Weights of a small GPT-style language model, trained from scratch on English Wikipedia: untied embeddings.
MLP neurons of a small language model. Each row is named by its layer, matrix (down: output weights) and neuron, and shows model dimensions 0-127. Each number is 128 + 24 x the weight over its row's rms, rounded and kept within 0 to 255. Numbers have three digits each. A neuron's up and down rows have the sign that makes its largest values positive.
A block is one neuron, or neurons of one layer that tend to fire together. After each block is what it responds to, as a language model described it from the Wikipedia text at the highest values.

L5.down164:103104098093119132136158149105127145147106140122152079142122148097151140123106115089108099178088111145122113155136139175100136143160130124130149202144122102080180168113116106117142104112121116084142094131153147141141111157114148109119132155153120173149132109115119152076107129130135152140176145132091122140118108129165132166108105129110136144140110142138121153164071165094100144116099
L5.down181:123132142101117092113144150106154159110124124133157119137094141133097123116139168084137107134091126129127145122148115143121117093130143105131146133093155152105166148124104140150132125093107142078155155128162134146142151107162144081127119174108104155128100118085144156133143127119106146134124117155129102132133140092139127164112160102142137148120101161126129107153117135151096144112121
Description: Split-off word-initial fragments. Short word-start fragments, mostly l or st, split off a word where spacing is odd, such as l-ength, l-and, l-anguage, st-aff, st-ating.

L4.down182:078153119144112162097150094146119138092123155092123151099095118147138101107173116133126148109131145081105084121131173107130157126110133089142146129120118172181108089156138143114105148129103114141125170106118080138139132121113112128152167150106171092081133102129142152135100170114159138094129134139125138118087141130119171118122117123137071163139092164138111158128123152111086151119137
L4.down285:165163134134108154155158157082098107122109128161143135118144152129149109088117102163104108128143123134105084129132129158105149097160122131125134155112153108125074087133109092114100162130162141116156141156125129099113139161139107117146131131152143096116101102126148163129135088127130127088128119138124137108144123146099115099125172144123113141125087133106122112151103116122149089107101
L4.down300:135130125125073148150134120122148088143134131131109089115101158162098095139163149181073134122116110139138166165129132147106095129079119139142086084121154135108130081114110125099156121128111145103141136146147150164121124134142112156129145172124143112129127180146126141128127129188145115139135121160108145138112138125130125125156136156133121165124113127144137091136113091071104132158047
L4.down511:105161098147133116113192086126124121122118146156089142100135126152111099101184136153150150124107090109102097109153108102131152151087139123124103126123145103149121118182094099174128082163095159151143146121155105144103155108170136160087152127132122103141136163156098142186101103148157149138138113133138149129164129157111103143136152181133140126124131115150142141135111163083108098136117
Description: Verb-introducing to and modals. Infinitive to right before a verb, after in order, failed, hoped, able, managed, refused; also modals (can, may, would) and did not.

L3.down203:097112122122126160112093173131094153154153131095128125128163134120159082140093115129131128164163152129172096126151139110111122149130109101149146166136155137127157158060131115098095138160110182122153169152125125139114152114109160133105100164166139145108110170091135140097105150138150154125103138133136136100121110123071144117117110116140152134093134141092120139080166165124129095115147
L3.down210:165152110113141114128135156163148148118144057122127120133126117138116106141127103137146089123132099132112129163141171154119150140121166156157160100079138135136172140154088167109099171092108117099118129106121095091107142116097104127123131102137079114085112148165112148149134129106124131121121095161159132131140105131145143125077137156157172118134099129117134146109152121158157112123122
L3.down236:117113095168168146101124171159143123143131113103138125139126110139129142126150144113159141102072134152111134174136134170156156135106098170108129135120117096133132087142176159157119107140149121109130113123141095186128099142116125125134102073123096101119100155120123124167138163111114089127101126139137121115144130148100104154125138132147157110097140097130089112124143123144107106141128
L3.down339:117131161089149130107116159152111159158129156125128112083109095099107152130077162053127115103109126161094137157117131129109077187108122092092122152089143106135108129116118151155163123041144145107127086148104097127155111113136178121119152146118111096126100146136159120127116143155130094104100091129157138114144082132093093110111144103139122157120151117095114150152109132165141135115130
L3.down341:160156164127114086171114127131128137150130131108125137117106127140122146113101096118088153153140109121141127121096151141110158186129119125113106123117121113117129096138132049077131143084137143141172125105126106097156134131109126095121117155125110116138188125100113134118141122092147126112155128127126142128143112158147132122149110140138135144147138109098171147144135141128148139098108
L3.down558:127156127139164096105146152128174118076100144133082125132110123104118102134111091118067107094169101096078114175129130138116171131135121125138156120100167108114166129116106092128140132112127162130165167159149126059121109147123096122115127151112116126139153116195134083166112141123109107118127119140122137126148110136157147144135135117131132136145126125112135149154126137078134135160156
L3.down596:090135121145143192111127123122136102125104138103119110119094131107160140098100123139116132129109120083129157130130147127163182128150126129106162150187122101127142146144123120178088096113139087118137107116111122100117143122118119086094122147134112119132115107138148108131154110111136134133143130131132130071117097081130167124171147112182104142142182186150113144147104090101132123135130
L3.down702:105147099136140154111146127132117148090128122105111163095118112135100154148092146125108131154102161120147114107101116197121126109122106135091114146139123125109096101123147116109160098062097154131131130145107159124100137150127149124139146123129181141190111141137122089122083118132127107091120112133121121165104127129113129132145097109133140139092136137142120137124120134118131146137107
Description: Letter l tokens. Word-piece tokens containing l, mostly a lone l or al inside split words, such as friend-l-ies, feud-al, B-al-let, S-l-ang; occasionally semicolons.

L5.down304:118121131115106113147192113141132102137166109151131129080131125173112122121182112113143111096152079103137158101137081147146125150102150131150123130111148109154124071140146116144183117148091165140117120143096166122100147100142084125149160157111136088162163152070129145116079131089155126122148118146128099150144135109147134117085097173136116121132135140177129171134113166091151127130085
L5.down420:144143083121169144114160117105140119135128086106108104098122109132129131112144134128125151130136114141121163136123116116107118116139146148134130101099154058134120113170111138149129099135101156156133129087092086141115110134108189158125188159147143052152155167118169124144120120135127101120148131148112125168135136111117169110110130159128152130139156143134136150129121099183144127094133
Description: Plural subjects before verbs. Last token of a plural noun subject or subject pronoun just before its verb, e.g. play-ers, stud-ents, they, we, relative that/who, also "often", "to".